From a checkpoint of a small transformer trained on Wikipedia.
Size: 12 layers, width 224, 7 heads of 32, vocabulary 2048, 7.98M parameters.
MLP neurons of a small language model. Each row is named by its layer, matrix (gate and up: input weights) and neuron, and shows model dimensions 48-143. Each number is 128 + 24 x the weight over its row's rms, rounded and kept within 0 to 255. Numbers have three digits each. A neuron's up and down rows have the sign that makes its largest values positive.
A block is one neuron, or neurons of one layer that tend to fire together. After each block is what it responds to, as a language model described it from the Wikipedia text at the highest values.

L2.gate31:124116053177061108118139152153155125137150167136120081129125123158125127126103132115132144126184132160119094110114132144132138081143095133136135126125080088158177100123128129126126112125138136135109169154137116109091160129118149141119139124134113135179118155109123131145134108123141109091
L2.up31:154123172121152120134095193117114118146147124163130110123128241101094121102098130131108128114102139152128076114071122127112177171120167137129120137127078129140096130129119115123130132078121121122161133139130121149131182133122127097132120126128117128160122132133120130090123107121162146112
L2.gate53:109105153138126076144095084146188124127169104209118113130125143141136122126158084134128111124098127069129109114150120131088135093138097134130127123124108123127129113132120122132134140086164121131115094119128130119128116125134147104137084106139128182158129143081142128091128117137121125154
L2.up53:124131168140114140130153120087186122139198099092115188128125099140136125130109045121128141132087128131122125147101120134126110096134170120130120136128096123144151180123126166134130125130131135126092078097132142129118165136131137111138174107144134104140135151097130121123135148133152141147
L2.gate80:126125169160144150119160127159173127128162101153126114125126124148140130139163120148121141134147127086129075148105128137095120209117157131121141130131178109130075144120122075132130137097136129130144109055128127149129086128124122125136173115128136183128127099067122118127126123134097141188
L2.up80:121121168129105111142112062190144134135217107088122095124124118067140132112088126125128130131150132155130171173153131135141125120143149127138122126130121126123090156123129097127131107136091121130124130199123129150106095138130132143144203130130139084218130131122123130111121151136146130160
L2.gate94:128137111129146114147150127105200132130206106124119154130129129198128121113138139146129143129085127046130129187121126132165098139139107130133119127131089150122190175117124057122127104136116131129141074086124142124116167130134120098130084141128136107157135147095119128146137103133087133157
L2.up94:120127102124150087129151153146195113127175106151135115128128122197116128117156124135105141138122132072130111141198128128151111096137162132139154127128149131164105150133124181125128092176111134131150130137131127100139076138131125137132126135118134120152132150146118130157139124134128149069
L2.gate127:135133131111146156154145202155116131120190106135130116136128146108139130136127063119137138131131117123125151121096134136145105159126073114138142130127151154138124094127126097119128162051166142128137145112127160163185161137128113097127118128140122150140139207086139127137130151139164135165
L2.up127:140131166134160077128129158113097136117171105148138144126130119141128128105155130149125147123101129132124107178101123121015116097133144130130133133131144109148074086122128168127125095136122132124127171164129128152125113132128142133124091133124132134167125139092140124132127134129147096172
L2.gate140:131123097133169131124143061141136127126066209187120130122124103175115127123088109137112118129166128170127147127127130137129147087124204126128088114130125154126141104129137118133126163101128124127137068104128127141095159125129121140131140127133128158120142118123108126158135145118101147070
L2.up140:145123098158133121131159053083159129129116098121116097130130081155118126160148169128124139127130127107127080130173134125136099092127229131133117129126141160137048145126137112130125145094105133127126165109128111106115153133118129137128156127120127168107129143124131130121129151113150143085
L2.gate328:137142122151162132124102153120205124129115108121130122128129142129112130127089116120127127120139127135120191132112137118163129142126145139128113130129182148120072120140115169131124094146116119124093022174131138134126017143123112142121156126146126159133128139103133125078123129128112123091
L2.up328:132138121132153176114133150137169125138193159179128110122130124207111129125127129125128121122141132106129127162120133130103081103124072119127111129129140140130145112122126107125125110119082116130129072135130125158057128136116137115125229109117132082048130161117145135108126123114103126160
L2.gate348:132140126073105179160134131133082126129149120146119147127127132099119126129112113132133132122137132164124162179109132132116127175125143138121121130134137092140135120137120148132123148181185138126130199189132134091162039138127121146122136116127131101090116124109132132111127125122134163131
L2.up348:131121167157137101109103170136169137141096150087131129130127180187136130135112163138137132124136131054122134124151139142176136122127148132132126123126079095114177142127122101131129139130113118123145115081126128070187060142128131127119143135126133160222124155113131130127132127127127096170
L2.gate378:132117130155088159127119115131201126125141143091132152127127123129121124128129085132127130138134128159126134135187126132084128144135053120123117119124177094119188186121129084126130178140111130131107037136126114125099114135125133152126041130124125161085120119109126134116118144122086083117
L2.up378:119140150150118135151114116062214140131108101105137114125128211149105123123129085128135116126112133096127131109108131130134152198119193139133097120129195109130087095136134167127128109129146130132125128146134132137066197137133115143112110125128119193109136152140131125124135113138161075145
L2.gate408:130130134084122130144124233116087125139174170134118185122130093158131129117097120134117120132122126158125115138091127124102140165109096126126164117136073148121128130122130122130130152096127124132141139127130133162148174130121138133124121133119115069181128192095137126141126089128122096086
L2.up408:149131153161110129139084153083149127120097170173122135129130175129152126112138132137130126128133130114130123133156126129111126103125116128126096118127208150153138156125126126125136145109123126122143082116128135099102100134123124119137095124127131128095129113128136126121117128138123137194
L2.gate429:119122119106148110153102130075130140174163116111130089129130066156142124110130153124120080138148118168127107127089129115111098163061146146124137130131138091097167128128137101120127122132164138123093102122126087129117176113125130165136170108132122157121127087185156128191131104120081111134
L2.up429:113130135116152116163140064096118139161166140113136052128132084136120121112134165128128069135147111172126145125031129124125127150085102153123136138128125108082154144118134143130129133150160152130111117144126095132122176129136139144143166116139130129083144074177140139186131108115078095135
L2.gate442:119132163131162132119085195117164123132023136087126143131131104128130124127099165118128111132174129147124127173140126135147120099130097134136126122124146139091134124125126139133128152103150129130136127122132144179167189131135130116135059127136137152139124140146128129127130108128120091108
L2.up442:131116124118132116115151043149084143149181097139125136130128170147120123137114185129124116134154126117129098131085125121122087137126088135128151137127101135144176128125130171123129181111136122126134106114129119105043114125125132109127090132125116125083123162110120129109129121136107105110
L2.gate496:136121143121120196126107166099129127140189169134126146128129131110132122109120096126126127127102128069127091124180127129095140117133146131138119122128141089133149108133130182122127146132092123126088145228121125181119191124127126102132137130124133115134115158139122131137132132122126130096
L2.up496:120124102172151198127095172108126127125032106132133125133129089151113129135126099123136121125119130067127152123167130125135148182128154130134147130127138134128183089120132147127129170087167128128141071096130128080092139131132120130130149136126132144090119117127137131147117136128150123098
L2.gate515:158175097119149113094127100095122121172116140125115183148152154129109136122120109118141106166098131103139141133140142160115123099085164126133111134122135106102122096096133153170118140143126109148119122129133126138113137077160174142178103129156113118135096129146191143087189139159137111109
L2.up515:143150123127164112092126113093135112170134128133108174162152120097117131123113123118106133147095136078141133135113140145089124133094153122120126142126147109099155122105132146168111160135139080151143133134118104126136123079146187132195098138151126127110097114121184155098179153149134125127
L2.gate561:121137131120104140120113118179155125131157137107125090126131134041126127122103157133115144140079134125131124100168132129168161173122079133135137126130113156135122086137124152127129093129117126129118095137124121127106112129131138137144146127140133203125131113151113121109131126123158144177
L2.up561:129128159139114115130091174130105125147151100105121123127129078099119123140149136124125111135077135047128131142117124134103071156118121126124141130129135170158143110128142141128135139114082125124136065130134112141117207137133130111124130140130126151104146136063117125119132133119092138127
L2.gate575:116167124115149143107118113147106138153134141127132090127136124130119114127100114122164103122142113124154135136127078068120134142127117156142127151142119154128140135090132160146084131104140124113144127158166077128111120119171120132136140176164137102122189139110142220117073135117090155135
L2.up575:095175128130151127107123124142118135152136137134135090161141119124124106145105108123130092138152137135162158117129080076118140144122107166153126137153129147128127156079128146148090131135127123119139136160161089119107119114168116143136120176134134115126165133113148228135065146108103146116
Description: Subword pieces inside longer words, mainly "ance" (dance, chance, balance, insurance) and "ir" (Airport, Virginia, birth), plus "van", "gh", "ig".

L2.gate2:123111125103188143127091006105174128124180062146131126122128143113143121108136158123122141120108129128131069098131128124112082124148125129127126125123127079145156138135121107129127137098132131131153161122126118162098129131137126157130082128119134153148134095150120118111125130121134103162
L2.up2:124115169077167121155183111149095121122113060154128126124130099064119118127145147120128119132113129225127165171122131119190105077138162115126141122122145155113154168137119121126131052181135126128104121103130124131131097137129104104140111127105131104172137092116118133135138127132140153151
L2.gate133:131143113081126143127133047132165127137184084146117118136127199119135127105135105126124144129138125134132157100084125125222133154128153127115149126122086161131141134132125143124126121139172138134134086089129140154093113117130135097115044151125132091185133135161136139160123117132114140125
L2.up133:122136099111142116106136093187091122122156195092138146123126092135095132140158124126128135125139121060130112156050131125149078155133109137125117128118094085134168082123128170129132142150157133126112134079129130175102102122124133103137062130122127137156132106107125131172137113131171156204
L2.gate135:128111151160101191115125151104093133121096130157131153131130110100139131110115100118140141128143123069130115085065119129096164137138100133129133130124156128123124142122124072123131120102124128125148166118125137105157095137128132144125172134140124165121117145110130125109131154136124103058
L2.up135:125139130100109143125155167081092131139110137106137141129126156163154130142099102124134105127155126110123144069180124122152153137140133128139136123123104129125082156115129120122125069128163134126107142159125126103167090136123121102124179119140131139131132115154133124128125119141151107105
L2.gate147:145107082083126132116107095153111121118118173028131107122125121113104130145112110131120113122107116125133139106134121114124116149122120126136130133127142166124189089122123175128125142133121123132092168147128124069181174127127118146134098130139118135186137121114131126127129094138160118104
L2.up147:122135138095143135129148113104047114133136179089136080120122103102097134136134137121114124139135127171125105098128132125165179149118145129124114124132122171100161088132122102127130146131136120128133125110135146087149146132130120136132112127136124098094152182052130129140136126133121147122
L2.gate162:100125092107111109128096118077130118126206084164142138124130081115130127128122105130123134135140125087130128188091130123138151127111103134127144118130156156130158102126136130127126149118107125132152167174132127054063093120135127164141195134130128072102127119135129137150130142132093126053
L2.up162:141146150115132103140149110101124133149148153101122147122131096225132119133145117123115120134084126121130145169124129119132129113096140129113134132136091109121094197132122140123126151113093127130120208131129120119129054133131124097129055126122117096123131118139126125099133126128144136097
L2.gate228:137119147081131098148135132115179126128082145136119092131127210105121132116161176116129135130142123172124130092160123124067123109139101120132154117122123142111133135135139131125123112113132132129098165134127134105179086124125126170135143121140142109206123150158126133086125124116158094071
L2.up228:131125140086115136146166053157179131135136172153110074125126119212120129126157146121127119130128122121129156112080130138129137142148100118127153123129101118146115068119118088127132152140088136132104164149129108115113046139138133146128061156127130052126140108189128125108121118122132121128
L2.gate283:124130172140116166148120134133087129120138067099120106127128037189118127141117153119141134125104124072128077107177125121113130127134080127137166127123091137146185066139133081130129145086154128123130088087126121127128189118126140094120112126128125150143138145110125133119129129131119123130
L2.up283:113133091133134126146195078115129132120153151180133162127131190125137125134149140123117118121139125160129095176132129121134120127103173135131121128124118119123139128136119154126126168125192133130139061097135121104183126126123107101115057123129136127171136073163119138091132124132138159180
L2.gate303:156121058112100146121158084088106134133120134149145148132131087152138124159135136137137133130125141150127081102163125130036125141141115119135140129132150121139139148131149156131125156150148129130083100061127138182127225128132130124126127126109135136113115089104132133106127152128132112123
L2.up303:156132123109124090108151105114102141122149181135114108128136106130163121133146127137110144124127130172126130145147128110067107092132143124128129141123190134137159124123138119134127176168183118134112163068123128158167148146125128115138035128109117131065129103120128132134123137127135126108
L2.gate319:136127138085129168124078166156000122119116172162132115127127087134096133126143130118145125123143122066139159128122133125050130137147130143125133130135171148137135162129130103127130130110087129129082176176127128098120144136122124099133063114131128118127125157118131131090113116137120109128
L2.up319:112124147074122124159156093099123119145168169107124116131130145084106127138151119125128121127175119136133099156136129119158125132128069124111126128130173182131138143126137076131124123163086112126118206131127120155115068129128113181115137141109128114122112064112129128119135122136094131100
L2.gate365:152127094110115114122147253115148136130079119163142156124129039177155131128098124124125142126082116100123151155134126133126122087102117141126121136128101144120144109130142178123130106153117127127085153177129123151164166139128155153128120129110135136129117136141134125089123124134155135151
L2.up365:110129116105139134117136161166154126127167150137127128126131227153109123145068143132131137117124126121132140164140127135066073088131106127125179132125128098131147075127124187122118081126190135124114107161124145079167130124125125140124107132126125114109143076111120132091128126128155118079
L2.gate384:134130166072114125127121122106101131135109123073117167128132199181151124105162130117120115136128131155128087124125123139135122087117133127129107134135092127144172130136132158124126133136129139121135181129127125105082064140128125110127244131126126091133119127122122134110133123122187149132
L2.up384:137134117107133138114147138189103137132140104124131079127130137106126133128100105144138130121191126071129053128103126133134153080145133125135096118131151151116147181133123175120127141173144128128116100128129142094090084136114146132136067123118132144167137128096122130114124130125120136041
L2.gate406:123136122207138095108115096104145130134154122167133139129133091140125119142084108125141113122048142140129101118113132138142144148107136134130137132121150137139087186126115119130131065129121134124162144088130120118142203098129145133131090138152127083121128112074124113117120121121124124141
L2.up406:103151144151150119149169104155170139137158130170135139131133087098117121134112126124149093123079123090124085113153134122166146178124141121124141129133144149130105182141114098132124090142108129132135149105135111177142158104131112139125089130131137067160138079088130131113122153136100140086
L2.gate416:133125103093068128105119147169082120111153152197124091137132107056118134160162108129117143127123138137126162165149128123155130162127117126126109113122093135122088095118128052124130122078160122125125108122127160140149166111131118128138148120126125161121141094073129137116132148123154133151
L2.up416:129148058089082178112118165147066130121150143155123094138125091090100134163148123147132147130112132132120132163105129132187130109135110121139103118127079124129123128119121074128130132102136135128115131119128128173121202095128130125139128135144133136176141125125131126113133155127120108110
L2.gate465:095107138138161089141090118190134130139129123111101088133131122153176111144149115111127072117067138131122131151166121110159108157147106137120140132131122134147138147120177177115134121110117103123101142104119114107112083135132141161149082144100142194152135129131139120075136113109134148107
L2.up465:103111158134152080148088091186131127149147113147107085141128142150154116135153094097133068109078126108117145128151118116183107157149125135118156127127123128158148134121174182124139120132134109123105103112120123105121066115133127166147097134089143182137146120160146121088135115111136156101
L2.gate466:118116098096130096114120149128125137135123172133136097123129163161139128135144131125122142127126134114129123114090125129095094150118129121128105125130144097127130132117126112140131121091139131126124114169130128074145255127124115125125126126118129158159126101156134128113124131132161124143
L2.up466:130135143156134175115147120104165110134149139159142127127131105085123133132149047119126109129151117047130079107118127120119087165138137122121105130126078124148094115142135088127133158128116136130117176137134135138120184142134125075148126122128132140084118139121125135184135158131079129164
L2.gate507:146138175071143137140154071100084123126123084126118138127133075179136120132096148127119124115124123199131115116127129127155123130124127117119140132124077176156165140126126093126127095124080126129125059114124121115137114137125105146135140137115127095125131146151134125168125125120158175129
L2.up507:135118175073123151130164094108082127121116064117126132133130090189131124117119107135135130125150122154127103079169123136105073102129145120123143127130093153137170124129126104128135097130137144127126068111132126079148102129131131152122136132126133094104125130179129127157130126132163167140
Description: Mainly "well" right after "as" in "as well (as)", also word-final pieces like em, mp, by and numbers like 5 in prices.

L4.gate533:145130118143132096138111126114171129150160123140146164084176166176184127139139129082201121127114107175140106167092176157117124178124089111140126123163175132129125167139145108126105106136147076111151110106107137127118122145140135143114094148117122128130182147123105132080136130145144122157
L4.up533:091122138139100141156135124100140097148123128147104153141109121152138136154130128093135090089119109168132126169124148189066157203117064107129128121172154126129104116174107102149105121155092064130148122124122101108124105128117158126118150153123128161137130122064111142116119146087115142177
Description: Word-piece tokens inside a longer word that still needs completing, such as "ner" in corner, "hi" in exhibition, or "–20" in 2021–2024.

L9.gate78:146113157117141102099133164157131094153095170092162127090157156096152146165150132149144139122169149092110100096128145156093137128110119105154162112116118133094114108108111135127132134087139137096158113134131117101137125149174157150180109132110135122175129116121090113105087119141134162106
L9.up78:099152142127163121123112140133153133151107130112145104122161135137119140141179105130153121107169169142091094117128111143137129122174158141090123154101097129136126128118146137138137186111140118128170105124136083145117141132168146128131139121108151085099110133103123119129068131128100126139
L9.gate251:136140167121163146120148130145126087116109096118090138125119130175128153157131114146139166125130121127128123093134110091145109151093132113111132141163130118131107145094120158107119132147109099136137154115120058158153117089141127113139102147112131093118143134125146176121070108107088154095
L9.up251:094118126117131142111138145117135149159124191131103123101153134085106127137179093105121109122133155160133152109141115158159145131168120154095100177098119117099122150112094111147149139107118120148099130112148136135129122131142111170144122159123143107089128150103128103132102107095105131121
L9.gate359:126189108095080125124123153132165110074146110149165121110125144189130123085135181167128178107134125090172128122108188124124139110145120125119125116118107059133120127149139131137111145116118099129117123113123138126122130083142131169091091103142104132152131141140151131119150120166114108125
L9.up359:120110154129083117165122135126122114130156111089089142144183136129149111168129143099116134082144130123157173118167148133127128156146154119150129136135096129136122169131106085109177103087133116130107128105081145137137135101160109165109128131124111083145129161164125112154092191122149119119
L9.gate504:146148135115182136144146117157150132112127146147124137125128142127138102144129165091138113127126137149132148122162127142145130103098128162145167158102088113074122150143182158163110154113150123108146157124142113133151124105152134122121074140160111148131081156128154129129136104126111154111
L9.up504:155119143144087131140152163127148106119141106110115128147137148116103147185151124058104112134109109142138150110135117103129137078155090166184110125078113137110136156112120133092144144113127141088122120107122094129116112105196127170195107108170133137184142122156099115163104136138121143160
Description: Fires on the opening fragment of a word split into pieces, mostly "st"/"St" starting words like staff, standards, studio, stepped, struggle; sometimes inner fragments like is, ent, vent.

L9.gate55:115132115134142108113128125143136174135177134138106117131118144158143157116155071131107126149116129133141109103140125122098129070148152097137155125054087098130174175113153143145086151140157125076099096118112095146100136136155147124132132123131146118106130176134122143119118086103101131102
L9.up55:116123136097132114139088093104143165101111145126174140109088103168124158122144149090134099118148164104138114151109112166099139095149110129131126079115076107129154111088069117133149174137154147165095094133126096132127139156100148166136158140127094111162136158109132140129116105148154123143
L9.gate76:126183153130107125132122130209137121155166178104122113126085089101142169142138142091159143103125089109138139119135122108111138110137147104106157120100169119083137170151171183113147141119137094138140071089081118114112119134147134130131101092151135116112139094150188133109162124158109120142
L9.up76:124115137133085116132119145122135127098132134165085130136077152141116120108111137127128128123117136141115101123125144166105151152125091146139140097154127099138172145136148128136171132076127130157154106114072125130151122147157127104072109132126117168146129133124129097142084137172123148127
L9.gate336:129153147148110144107137106125110130068116165132143141099104086104135123140172109171145126135088163083120126110129160112158122100100141132116115138094105083066157127135099148131147118074142132128145117125101073142139143117159109157157108122171139108143114129155130090100086147117105118132
L9.up336:149108140100098113121154132162132132095139141114154130118097122125127125143148124092145163126083085119115111095121139117104104091137107144093148114156132168123136138121114135126110158149117156126158137100102133162125125146159125167144109130124134133124113163154105088140109150127164133140
L9.gate526:138129140152141100126098148148134145136116145116133145104135122171119148148153110125139171146121124137150160108147169120129112148124130154097121163095124089133152162122202141162148136156177067137175117108094121127102155089164147105148120192150147124124156123120121103129126123133087119089
L9.up526:130153152122136171108127134145091129102133171104150121110087091117149187121146097138099118165111139127156145115153173134171148106106106106091138154102092146157103130128148117120105103106147159095130142144125154148119117107151137160139142140135144097143090141103109122130141123120146164124
Description: Number pieces and words like first, usually opening a quantity after a, the, $ or approximately, e.g. $1 of 10,000, 30-song, first.

L9.gate46:106131158144098134103099126174141136123100119137150060127136105156139140133114148103129160124094140183139158138176122120109139122138166140150138088122158101131146181137140128152141166101126164123125136120128148133133183100151131103144088179172111138122161106112107108137155109133083139129
L9.up46:111104121113119125065124144084129127113117131144135111128120134149138151095158151118150145128140141075191120132122116095105114147165110110138141114132112121128110140138157137123153140128136123103129154126107114108103139150156126136142106133148169138078127103096128093091161124119098091109
L9.gate72:157131141129140142092133104103130114132140113154153095097119161108124143122089142122143141153124101141121088125112106185129110134090097138134129086115143191148166170088136144115110155127118086124141144135108140136166100132148109138177112127120150150089161111121126103137140137142125134119
L9.up72:097131142100143122120129144138145076163125121142158159151135136144115135134145115103108101150186132123123104085144149133097151153148131124151130094124131095165137130142120096129172142137150130097095142103116155104136109123112130136133100109109159131148140108131114151149160128115132111121
L9.gate332:093129131090144119076098145105157127159137110152105127163104118144170125109127122124131098103134105147152101122113164077141113169159102133181110126137123099138111172119194083166134166146153090110152076123165133138142115126124102114143128141162136134149147121118104121134143110160153152082
L9.up332:149087117113121114121106121128107170138088156171136150117142094118097140126133088070172143135143139111108140147110108157103093151152142152153125116133144101146146168103127111144103147131131129136124164131168135152105113161150176123127092143128140198123146149095148133089170161125135150142
L9.gate463:134133119139098127109155128165150149115106121086109092125117105159089164158128111120144121137132142116125114120063101138119133137110151138101166118116113102121111135091176135114159155169135085099143097165153130130072132153146139146117105088141142132111170126146043152048143109144106146106
L9.up463:144097126163111127073077089105101176126154100144078129108131144150131159118176145112145155185150117111134150161143099097128128150142156109072118119126105118136108151180089079146079162169160146129146116124144135120119119115142132140153132146124119144164143137122062129101154126113087176150
Description: The token "as", both the standalone word and the first piece of words like asserted, asked, assigned; strongest on those word starts, as in "as of", "worked as", "as part of".

L4.gate430:120126131161124160121138149110149141118159120118117126108135131164156138114115149151133125099162123142173116126128140130107145064109131157143118121126108151134060103119154178146100133141118128144135132108124144129097131164135148153118146149151163139154116140089134171079128123089097129164
L4.up430:138203100130091137144111167131138140112133120107095069128124120144114172143139135124125116091133138176130118111143156149107161094142150126142133097045095102130093112106140165142116117184118143126133113105136130133114112153098132132104150135132163118138111108098126127095138120143150116172
Description: Short subword pieces inside a word, right after its first letters, in names, places and common words, such as K-ab-ul, V-ir-ginia, soft-wa-re.

L4.gate400:120102148157128108108156110119174122137146138145092113094173098100128115104132075138140160118106081129143123142101151127142104137144126093109156146169135127118143175175163093130147130116132129108168154161096126124132133125137102079084165144090130105105119109133169154118135163161148167126
L4.up400:153097136089105147114155081080172133080162128110085134126148093100138142116129099166117130112136167158158130132106148128173130123104113112118144104144119097119117146142115078122118155124129147113175161125125092133112136135118145127113170111070152155111095090158191172140123143116125133129
Description: Year tokens ending a full date after a month or day, mostly in tables, infoboxes and news prose, e.g. July 19, 2004 and 31 January 2015; also weakly on scattered word fragments.